Weights of a small GPT-style language model, trained from scratch on English Wikipedia: vocabulary 2048, no biases in attention or MLP.
MLP neurons of a small language model. Each row is named by its layer, matrix (gate and up: input weights) and neuron, and shows model dimensions 208-335. Each number is 200 + 40 x the weight over its row's rms, rounded and kept within 0 to 999. A neuron's up and down rows have the sign that makes its largest values positive.
Before each neuron's rows, "fires on" lists the tokens most often at its 100 highest values on Wikipedia text that the model never trained on.

fires on: "ef", " short", "st", "f", " |", "t"
L5.gate179,205,227,225,229,207,182,240,184,196,140,209,268,211,182,147,237,266,172,229,235,219,230,262,129,205,166,215,254,213,175,229,228,208,224,160,188,113,166,215,184,271,275,155,295,154,217,221,209,166,216,259,238,228,156,109,212,258,160,178,162,199,217,253,228,225,208,168,264,227,208,234,150,206,296,119,128,207,154,186,164,237,128,246,248,146,192,237,213,195,132,219,198,235,235,199,163,235,248,256,233,214,255,210,208,155,204,124,188,151,209,229,226,225,117,170,224,231,206,226,170,161,227,143,242,172,264,167,166
L5.up179,227,264,139,220,184,191,112,282,178,199,193,245,213,138,226,221,206,124,210,194,184,186,192,145,141,249,216,266,164,243,196,177,282,147,227,170,220,194,175,247,182,172,243,178,224,187,256,236,233,232,260,229,199,182,182,220,86,199,289,183,188,195,159,192,205,111,187,219,232,244,202,192,212,228,132,227,291,109,168,151,221,151,138,268,162,188,220,227,273,232,205,202,256,210,170,288,282,194,162,253,216,211,215,220,149,191,174,145,259,184,158,177,123,241,188,176,265,187,218,257,246,210,177,203,133,235,144,219

fires on: "ly", " more", "ally", " continu", "ed", " open"
L4.gate303,172,221,150,169,220,162,177,131,255,192,187,177,224,169,171,216,184,158,180,210,175,229,229,203,200,206,220,218,200,170,159,214,187,198,187,197,205,192,198,266,216,216,122,220,161,202,176,165,180,223,193,218,117,235,198,144,197,248,167,205,229,172,222,156,187,188,248,203,193,158,160,180,203,153,200,259,154,236,225,275,124,165,106,199,261,183,238,188,143,234,131,251,176,133,229,289,299,147,162,177,170,115,225,228,144,196,212,191,160,134,200,143,252,218,188,240,201,232,228,206,213,189,209,159,177,152,150,238
L4.up303,240,194,167,271,233,147,251,189,173,257,199,200,208,187,175,226,241,268,193,192,191,43,120,211,99,198,186,110,175,219,207,221,154,161,156,253,228,193,208,248,232,225,118,181,228,236,173,224,146,178,288,220,236,198,245,230,195,227,232,178,202,194,196,84,101,221,205,169,171,207,167,162,158,233,248,254,193,239,242,204,213,172,200,264,263,192,271,161,170,243,138,182,208,214,177,191,256,202,212,240,131,162,237,178,171,122,214,225,140,161,187,261,147,213,238,150,177,213,187,249,207,308,147,197,181,266,182,226

fires on: "."
L4.gate347,147,235,244,164,269,204,128,234,192,276,194,246,169,174,297,294,196,253,232,189,200,136,217,209,172,259,231,250,196,239,168,183,214,199,266,195,207,219,214,223,172,170,202,154,177,177,136,242,166,248,206,186,202,193,134,155,189,273,242,261,157,250,168,182,256,229,187,203,218,210,145,136,197,197,179,188,262,187,225,217,163,196,118,236,186,209,168,176,179,223,246,219,173,180,133,208,169,247,185,134,187,217,232,253,175,260,267,137,178,208,116,143,148,225,221,229,162,250,227,188,224,229,277,161,271,217,168,212
L4.up347,142,196,179,161,260,187,225,174,195,212,255,228,184,90,228,250,182,222,238,161,213,172,199,234,135,236,226,272,180,213,236,189,114,201,217,169,222,220,229,219,238,216,199,126,203,173,174,171,134,122,192,223,154,206,280,201,302,162,175,253,119,186,269,160,273,249,171,241,267,237,180,166,224,283,234,243,247,152,126,203,217,144,220,167,194,230,194,241,217,212,209,188,210,181,252,170,185,217,172,278,227,197,206,222,178,175,248,245,95,254,211,232,181,191,280,117,145,165,227,146,211,252,223,218,178,234,218,208

fires on: " do", " Do", " did"
L4.gate234,264,216,186,243,189,217,273,217,218,135,254,125,170,220,202,198,305,262,244,215,280,230,167,189,255,142,214,237,180,150,241,200,163,266,179,263,124,214,301,166,270,218,218,260,179,111,242,219,170,214,195,196,279,198,198,202,227,196,162,177,177,223,247,207,184,160,203,209,266,201,141,204,122,161,154,215,137,219,252,228,220,206,206,132,225,200,190,157,285,212,172,208,180,209,192,144,221,178,210,198,153,189,221,221,173,236,194,203,139,185,183,168,166,231,265,185,225,269,211,148,185,219,199,231,270,181,253,217
L4.up234,206,173,199,252,238,220,264,168,208,172,131,178,157,242,179,215,295,196,243,183,235,228,194,222,283,125,231,294,252,215,175,190,177,252,185,272,155,229,213,199,184,161,207,181,205,163,225,173,248,200,229,218,295,212,237,273,205,174,163,255,149,180,238,211,169,164,218,207,272,212,157,195,100,138,207,189,97,230,291,221,222,170,211,149,217,239,136,192,220,250,230,160,232,203,208,146,266,229,215,231,187,197,163,146,177,232,208,190,216,188,139,165,196,283,280,230,223,182,175,128,153,227,206,248,229,152,279,256

fires on: ",", "),"
L5.gate11,238,181,253,149,210,238,204,252,207,230,170,178,155,179,249,209,182,227,221,239,196,186,112,204,189,162,227,234,214,194,170,253,241,166,223,167,134,258,187,163,233,216,216,170,220,278,217,214,182,221,255,241,139,153,253,229,231,179,179,202,223,295,165,192,124,237,256,191,304,179,207,210,170,159,213,177,201,144,163,226,168,153,262,195,230,210,210,185,182,166,176,210,207,109,134,167,126,252,230,217,135,158,190,194,179,185,198,189,234,149,216,209,286,209,215,242,190,156,176,211,223,238,204,204,171,155,125,177
L5.up11,233,211,213,300,280,231,201,230,188,195,245,175,174,227,217,211,321,242,225,180,245,206,215,240,255,155,179,228,213,195,149,169,209,121,112,214,268,203,208,233,203,184,143,198,262,201,278,257,211,173,188,106,249,233,235,269,193,221,199,170,165,214,230,82,170,239,167,170,197,168,215,180,235,189,223,208,175,324,214,164,200,230,232,218,194,214,199,243,181,214,242,192,199,287,241,200,193,224,266,155,157,209,188,144,183,164,213,208,220,240,222,277,199,232,246,174,195,160,218,169,138,302,180,174,205,262,238,209

fires on: " is", "e", ":", "ing", " at", " for"
L4.gate256,158,214,213,215,150,153,215,126,139,224,271,193,200,258,222,205,179,225,162,178,183,219,124,205,171,206,133,204,162,224,179,217,187,193,222,233,203,189,196,170,228,151,256,248,279,172,258,253,196,183,164,203,230,201,159,196,153,256,215,184,175,188,210,140,172,172,193,239,239,202,202,210,167,217,152,273,276,275,178,224,230,277,265,249,160,129,247,77,237,191,229,185,137,198,190,236,201,180,221,201,226,182,213,192,207,149,130,173,186,179,268,199,180,152,230,138,197,210,222,220,284,204,214,183,246,227,228,166
L4.up256,200,186,219,245,186,216,233,227,235,240,223,111,196,213,173,183,180,204,149,220,251,256,224,233,243,186,174,207,192,198,262,185,136,243,170,225,171,130,196,196,234,185,185,240,255,170,221,140,160,85,228,241,222,180,219,171,244,214,223,112,220,138,200,202,253,204,161,218,243,227,238,226,203,203,278,283,217,126,188,150,209,221,261,157,140,160,263,230,206,164,201,231,162,258,269,116,259,133,209,212,269,214,196,234,211,248,96,204,208,188,219,193,174,251,251,168,167,267,199,235,192,148,154,236,175,172,193,163

fires on: "f"
L2.gate53,230,254,194,216,215,177,162,179,228,210,213,280,193,219,261,271,168,228,155,170,169,274,204,258,201,206,233,192,209,281,225,219,208,206,238,196,186,171,212,204,222,138,176,189,207,248,217,177,182,258,197,194,214,231,100,201,204,250,210,185,240,199,159,216,185,215,209,163,245,234,202,163,172,250,187,103,183,232,233,213,190,147,236,197,160,303,203,254,223,201,150,239,144,177,123,257,241,293,240,213,223,232,281,256,118,178,212,160,181,208,152,176,233,129,171,213,240,240,196,183,231,233,174,202,217,148,224,173
L2.up53,199,208,185,245,168,199,151,210,232,218,275,220,221,197,187,197,215,207,146,208,169,210,215,231,208,219,176,212,196,215,160,266,186,211,233,235,174,188,196,182,198,133,195,159,151,240,173,191,213,237,232,201,208,198,205,220,146,245,204,159,247,124,171,175,197,219,173,243,199,201,249,171,155,197,167,193,187,239,237,248,216,94,194,200,135,297,226,225,275,210,161,162,212,266,129,248,200,207,194,226,189,278,267,224,109,197,199,204,234,169,181,265,258,170,214,247,268,216,229,183,228,197,209,235,148,133,135,147

fires on: " up", "ed", " open", " close", "ted", " held"
L4.gate297,213,188,185,131,249,180,264,119,208,223,219,128,226,221,150,231,225,181,217,246,165,190,225,203,157,177,181,187,178,220,242,223,222,161,216,227,206,185,222,214,268,256,160,193,174,150,260,191,185,153,234,191,175,219,205,264,160,267,164,230,220,178,241,261,199,166,97,207,198,199,183,170,197,200,201,210,121,217,192,239,157,165,176,166,158,183,250,118,192,225,159,214,195,246,182,220,133,193,169,205,172,189,255,222,162,238,123,194,229,218,165,199,216,93,257,143,149,147,197,234,166,209,155,206,201,135,205,193
L4.up297,210,154,158,196,240,197,247,109,214,254,177,149,221,176,194,237,240,151,138,191,179,188,215,212,211,196,198,204,167,233,216,158,259,181,204,196,208,199,188,231,238,265,109,281,138,164,196,167,203,162,244,211,137,281,248,314,172,286,201,231,193,225,221,232,193,162,139,200,173,219,218,196,205,181,225,253,103,210,192,256,190,114,180,203,241,232,259,166,189,179,167,251,225,184,240,192,125,217,186,291,191,210,232,185,147,196,146,183,251,179,152,165,275,180,202,172,183,153,230,301,166,209,172,214,171,160,244,211

fires on: " se", "ri", "re", "-"
L6.gate276,182,235,234,181,239,279,216,157,190,181,252,229,193,212,259,178,186,240,197,213,233,123,182,189,134,136,256,202,253,257,202,219,169,215,205,276,229,219,194,185,196,205,231,240,201,231,253,274,210,202,188,175,242,220,190,219,270,147,173,192,232,215,174,138,221,145,132,223,132,233,212,226,291,198,218,194,222,269,248,182,159,177,209,214,179,176,115,114,164,175,219,283,193,142,213,151,163,257,244,214,207,175,236,121,181,179,212,161,194,158,146,255,181,179,309,184,125,251,304,185,185,203,229,213,207,178,171,131
L6.up276,197,160,142,249,190,197,197,240,170,170,137,288,201,225,197,262,114,162,228,244,217,221,161,175,228,184,189,148,256,164,232,226,124,210,219,163,267,160,216,168,240,222,175,206,239,250,201,180,272,226,171,171,261,231,192,226,168,209,208,195,194,186,159,155,293,159,192,228,169,250,222,210,157,243,213,176,214,183,222,155,234,213,198,222,122,197,181,182,211,197,166,266,225,198,224,215,122,204,249,165,192,163,192,155,218,191,185,288,137,204,222,125,247,261,170,144,240,197,175,92,218,158,225,217,141,258,336,246

fires on: "),", ",", " =", "s", " ("
L4.gate304,244,216,178,213,193,165,138,227,212,207,196,216,172,266,181,169,313,203,288,210,235,137,132,210,263,104,228,210,224,188,161,175,163,191,258,179,245,257,240,264,207,217,239,199,240,198,149,208,203,247,280,239,151,177,209,153,205,223,148,216,201,269,145,262,164,224,167,164,246,253,154,189,209,224,250,214,240,172,167,208,226,221,243,196,240,136,161,221,130,143,152,202,157,213,213,234,191,209,205,117,112,161,185,185,215,161,164,218,168,225,206,182,151,223,201,205,217,103,228,131,158,286,165,179,185,227,127,150
L4.up304,179,193,146,239,259,211,210,226,158,259,128,175,163,228,200,174,224,180,201,169,292,110,236,251,238,197,144,205,276,171,65,171,180,179,137,214,246,170,214,290,215,145,167,212,231,140,149,212,246,236,232,160,250,224,166,190,187,190,174,209,234,217,222,214,197,222,160,229,173,124,213,192,126,159,183,205,221,213,185,205,246,176,167,166,230,250,206,212,171,152,185,166,216,292,176,285,237,206,212,268,212,242,190,183,225,199,242,251,272,214,188,127,224,231,199,175,197,185,209,105,127,187,177,224,124,277,162,211

fires on: ",", " him", "s", ":", " at"
L5.gate190,174,222,192,182,243,174,164,201,203,234,210,205,167,123,178,304,203,232,227,207,180,236,200,237,186,138,232,146,219,144,161,148,133,137,202,180,174,171,202,212,186,199,191,164,165,197,240,172,240,292,245,225,221,175,183,213,212,230,150,166,172,219,113,200,145,256,216,183,237,210,196,141,176,115,216,264,243,122,148,190,174,283,166,219,193,186,241,277,174,170,220,221,170,252,201,179,176,83,252,220,109,171,187,206,221,210,153,204,236,191,221,105,187,169,220,174,187,189,204,255,179,256,203,230,217,137,170,170
L5.up190,176,259,228,119,259,221,190,301,177,183,198,228,148,256,229,163,172,177,172,192,203,201,192,201,233,264,195,192,236,250,115,197,228,251,169,176,181,196,217,206,193,172,299,158,166,220,164,183,226,246,268,239,200,170,225,138,186,209,285,286,222,205,163,262,126,247,223,219,221,184,164,234,192,169,205,230,215,214,241,197,218,157,254,209,162,172,149,178,208,181,193,159,241,129,178,207,219,166,181,213,198,188,119,220,279,207,227,199,153,138,186,156,249,242,211,298,252,113,202,208,182,172,269,185,139,183,160,209

fires on: " place", " University", " Location", " did", " vote", " made"
L5.gate348,118,177,189,226,139,245,134,281,200,181,279,234,157,167,225,179,203,263,237,198,211,244,183,222,197,247,239,210,138,248,290,162,213,211,204,186,181,241,223,219,195,210,227,215,173,195,160,161,225,174,216,221,287,228,141,119,176,165,218,157,204,162,227,248,247,149,155,156,187,167,147,308,171,248,190,194,199,252,209,152,171,183,183,173,225,161,170,188,246,229,210,132,174,186,240,160,174,236,193,175,166,169,189,181,149,296,216,147,145,208,134,180,176,247,151,145,200,154,187,279,237,145,157,127,246,147,192,226
L5.up348,154,173,221,198,216,175,230,177,155,231,220,176,180,234,246,275,290,249,214,180,223,180,185,184,288,184,289,161,211,158,207,186,177,157,217,230,162,258,226,242,217,186,293,186,228,211,162,179,225,179,264,240,238,189,284,245,157,181,232,228,134,181,172,228,179,151,261,195,215,154,199,218,224,237,128,161,129,173,270,166,178,219,274,200,122,237,201,213,255,226,155,182,163,215,277,103,285,214,193,129,232,198,187,160,156,185,174,180,190,197,190,173,202,229,230,157,147,228,172,167,213,221,178,188,188,178,220,240